Weights of a small GPT-style language model, trained from scratch on English Wikipedia: RMSNorm before each block.
MLP neurons of a small language model. Each row is named by its layer, matrix (down: output weights) and neuron, and shows model dimensions 96-351. Each number is 128 + 24 x the weight over its row's rms, rounded and kept within 0 to 255. Numbers have three digits each. A neuron's up and down rows have the sign that makes its largest values positive.
After each neuron's rows, "raises" lists the tokens whose logits its output raises most directly, leaving later layers aside.

L3.down1056:093128115118155129130117125126130150143115143150103147117113119131125095161117130143129091120135148120134119132077129103115107119138135089130197127115187119088129131114152119157157130136151101165131185125098150099131119126116150127144134119101096117159111110173139151100126157087134087136209134113138163137035132117109143112129119158146143134149154147145158103127139187127125134164124154110095134091182127114133159136161108085143125114101128132107130175139096113088115144131126156110127127134175139113101079123072123135129151124106112159117132142099125117141132162160105140142138167139124138110100137178129106131098143122157115161106113079133114122130141128108118131119135130150137164154198132107116138155175127131094123095162113150156138088132107144165112123128112094
raises: "irection", "iver", "iving", "oll", "ynam"

L3.down429:115120129103152127103126144108164124129061129114134108160129158141098120134142167132126146117112130112142145126117158113147117157119142099137140078153129120083109140116112150156126172140160136132076114156134151116141150108090154140121125132151111102098092136091164109119138111111116150124129145124090116167048159148127127147105130086091163114135181133122177131151143168158126088103122134123183139143163115091128120113158147112087097141116132101109132113109134195086166146084071102112086118141151117141143105078151141155123114108170110140182137130146177104103086147085105081153155131142092141140161167136121184161106100132140141102132111116138132133149127135142118159118126122076151140150101090098133126124154108114105129118129106116126130122138142109105161114117180149
raises: "iving", "ross", "overn", "reen", "ate"

L6.down1760:096102173081087140110118156141134091128125152148117143170135144110143149120091135066131139099110149160134135107121103097135142078148107145128089088101109106123109105087136138149091122172137127098114097139143115154145142156120126101112141133134142135100122093118116164125115121117124128144116157189127142096126134112132122140127089145149120061144137147137118139099125151097095104122138115135156180173127140155108119123141085112122124144173163096139118117164119156119154114106098138084116128139146101136116115112134134075130157174108157160171142113117133197109159131127170100141117153124144132143158117133129115148147117075136070129144116109118146100151212151098153145158102150131148145129068081132136121141123130134125108087134134105131147126128102122134143146165161102
raises: "ville,", "ville", "o's", "o", "o "

L6.down1585:103157106151065144120127138164111115130159096090168164183124077132126146145134127124157107143156115134133136116138087124146126129106089130091159124171088117151111137107129110146137090125151132098168103139096199157093139144089147138112076159145144134135117130114149115063141138135154159143117118129161131124105096096148134158148146221123109132136162109104168125100135134103116136161146116110132113123058093111167075127118090148109145160145141130135159144151123136128159122094125109098141133129119134160097130124119102111110126110120110136139123142134128149158144120084126134156145151151091119150097112114105151125181106146100089166148114142080104119119154133114099142100156104133133145159052091113129129125106097118165113151143111140100081120164104097172111134136150121
raises: "olved", "ided", "chie", "ified", "ated."

L6.down1375:159142143132147174117114114159152118085161109120085103111139154153116126114119095108130107080146120177094162106117128115109102136136117197127152082152145120165087107150157102128115136142095132134099151100137148105120176122138099083122092154124128153123110145078118125148110120100130131129135154128112173137093169121143146144161121114132143094145132134132130147142094143131158129108143118106128141125164165112170180108108142124118153169117107101147151119103106144163177145139147099123070127116125116075135166101168127130132113108143126122142108128097092121090196160126110091090125103118096108118145140096141161121107171129108138116141122097105138143127125152168105117131132123142119128117170128153109135153152118138100164108150184105157104122128102097129185113112102147
raises: " Arkansas", " South Africa", " Mississipp", " Ohio", " Alabama"

L6.down1793:164135144110123127170103141125146187133124101123120116123106116120139169126149104099137159162142116163123131087112099127089143128086128088140134099139132180121126099129131130142128150110149150099135215096134160153088130103139089132107129196131110159124119118152088133162127130160130103129141108138116172124105181117152173174132134078127084122121139163168110137131119137097118109127128087073151100095133117108114134113133135148093108143113121146097159124083170088138128148136089147099133084183102144092122154123104122129097143119142126133134141181161166096127135110140110154109152123118116111083118150165137094078135168109158118111107126095137191145139131134074119110147156156156107124107110129123155151159138147152169142140152125140091092144128150135147144130121130123
raises: "ards", "-up", "ard", "te", "out"

L3.down1588:133128131115161117119114123137120105164088126130107120157143134108104136140118105113134122067140171124113135108121155116136106150147123108123118074166111136105141120146079151178116090132110142133135115149194124120155157154159160114109101129163080103140117088126144145139130139089123134158104104111104118154036144141094135120148122130168106145115132130143102119116095133076121136151154117125132155136167146078130132122090127102107171192110164107104115134142177126140141130115101110117117149122132168146151097132101151103133170078203110113094120100126137106111127128131130139125159142113129138139140152180131138141139135086125146143125149109087126063108184123123120108123132097135117104127161105170122159149170144074105164102143173139148110123172095143129127112124159094
raises: "idge", "itter", "aff", "ivers", "uff"

L3.down1410:127092121153087117077140094109142126119088147104108091131141145081099140105131135139128105078086151122139149129114118124131176117092133129148141173169109129128119143148159087103163110123121125113120117126124093174132079132142134166131130151114167107141176086100132149139122124135131109154145116129155116131121133100157101114134129168116138071118153186148101117128178115121142113142128096149142117132176119117133099100133139152142097112123091103078129135116114101150132130155083143125117151128178152152144136117134156113117159093074109088157113181167132126107110129126144132094116152133080128127087147122090131108128092102112117091167136135128182146133097134087142149131124155141132119142146155133105159130147126165160151125112149142128167124115113126101146141133110178
raises: "s for", "s, and", "s from", "s on", "s of the"

L6.down964:148131111152168093135117142127158112132141157156074120066112131098107108108137141162115128105093149113107134099094134132163147144103127156087134153161163143137136108170108134113115138104091103144151168140111142109126082096131135119071146131128143097161136146105151120119163112131163120171100131150128178117145116100119133170143130128113119097130150053156131127147136130134148077117124094135097138150154126153149162079169141115126103155104109138143138145111126150090141179131135115169150143103123121112121150114100102127154136136087149115125112064123136156153148147129122132118126142155187157165124130105114173105062135095118173115144148170126109114147109116150166136124091173130172083099115132122120141121134144136112178110129139160130121116132118132138113096139146155
raises: "iny", "ine", "ines", "ately", "ina"

L6.down829:171129135140131146120114129130134138135133130142064102172161104127144136078149102130137110103095120145128145139135141116160103125158133117110155180093099118152080127111126125138120100151126099110111136113140110070116111107161156105165112138129170121177103121097112121114110093134156091119131142096127131120138156137119104138094134124115135157128121124129095119130129134101162128153092132130124092086121156147110129133137170173097181101129127093103150141150166092117130116077175097138080113109123145153178135136115128114098109124115146107127132150131119095120127103123148161094187084145166112130133130137132122130136125119131129108116113144140104175100101128163110129118159074158113109132131157170125137132158093120139093117134157185134096137081147115141198127100107118
raises: "iggest", " largest", "est", " highest", " best"

L3.down148:139143129171174119102126147110080140157107142089151117106105161146098117135119082115162119151081138169143092169122113127102133177092130130088159162136131149134105155120190131152131074178133129154122120094091076136142098155093148160104149144120140109151128128132125114158157077111136126145104153102143155132070117108115087104090147170135145106126097143128145120120153125114081156086095118157167109130215112105154129122146163139097109126137120139167119132109115152105112126135146120097117176110120134105121161184097165103098129100145119131144143145113124123117154117109131119115105145146131123148145109113168114150129171108141108146109112180148151173099143109069115152121111086091133151106210116140165127146119175123107141134126109132119141146147099145080149142108133103
raises: " of which", " respectively.", " thus", " which he", " although"

L6.down707:128164162125132100114108137110119100129174091116117107132149136158173133109174101091102172117130131149110093126118126114144056151130120211116123127124098148145161125170148138106149153130146103112124161103155153103126171142122145133103124149115166103112147116124159115152140126102130110159139151195146088107140134128126156101118152086143149146158148157138135126134116114095171145158156146115120164105108140094110155155119138145119184107115065128119126154122133123101111122130114105121108081162105143143170211156149115103152098107132163140150118106074116138126133159120106127138144166158131121171118120127164161165134115148163130088099144102115129184105164164112114131143148129111159079141126168093124150131168083103148158152134163158120107162134109106157153092127127126
raises: " research", " writer", " researcher", " studies", " study"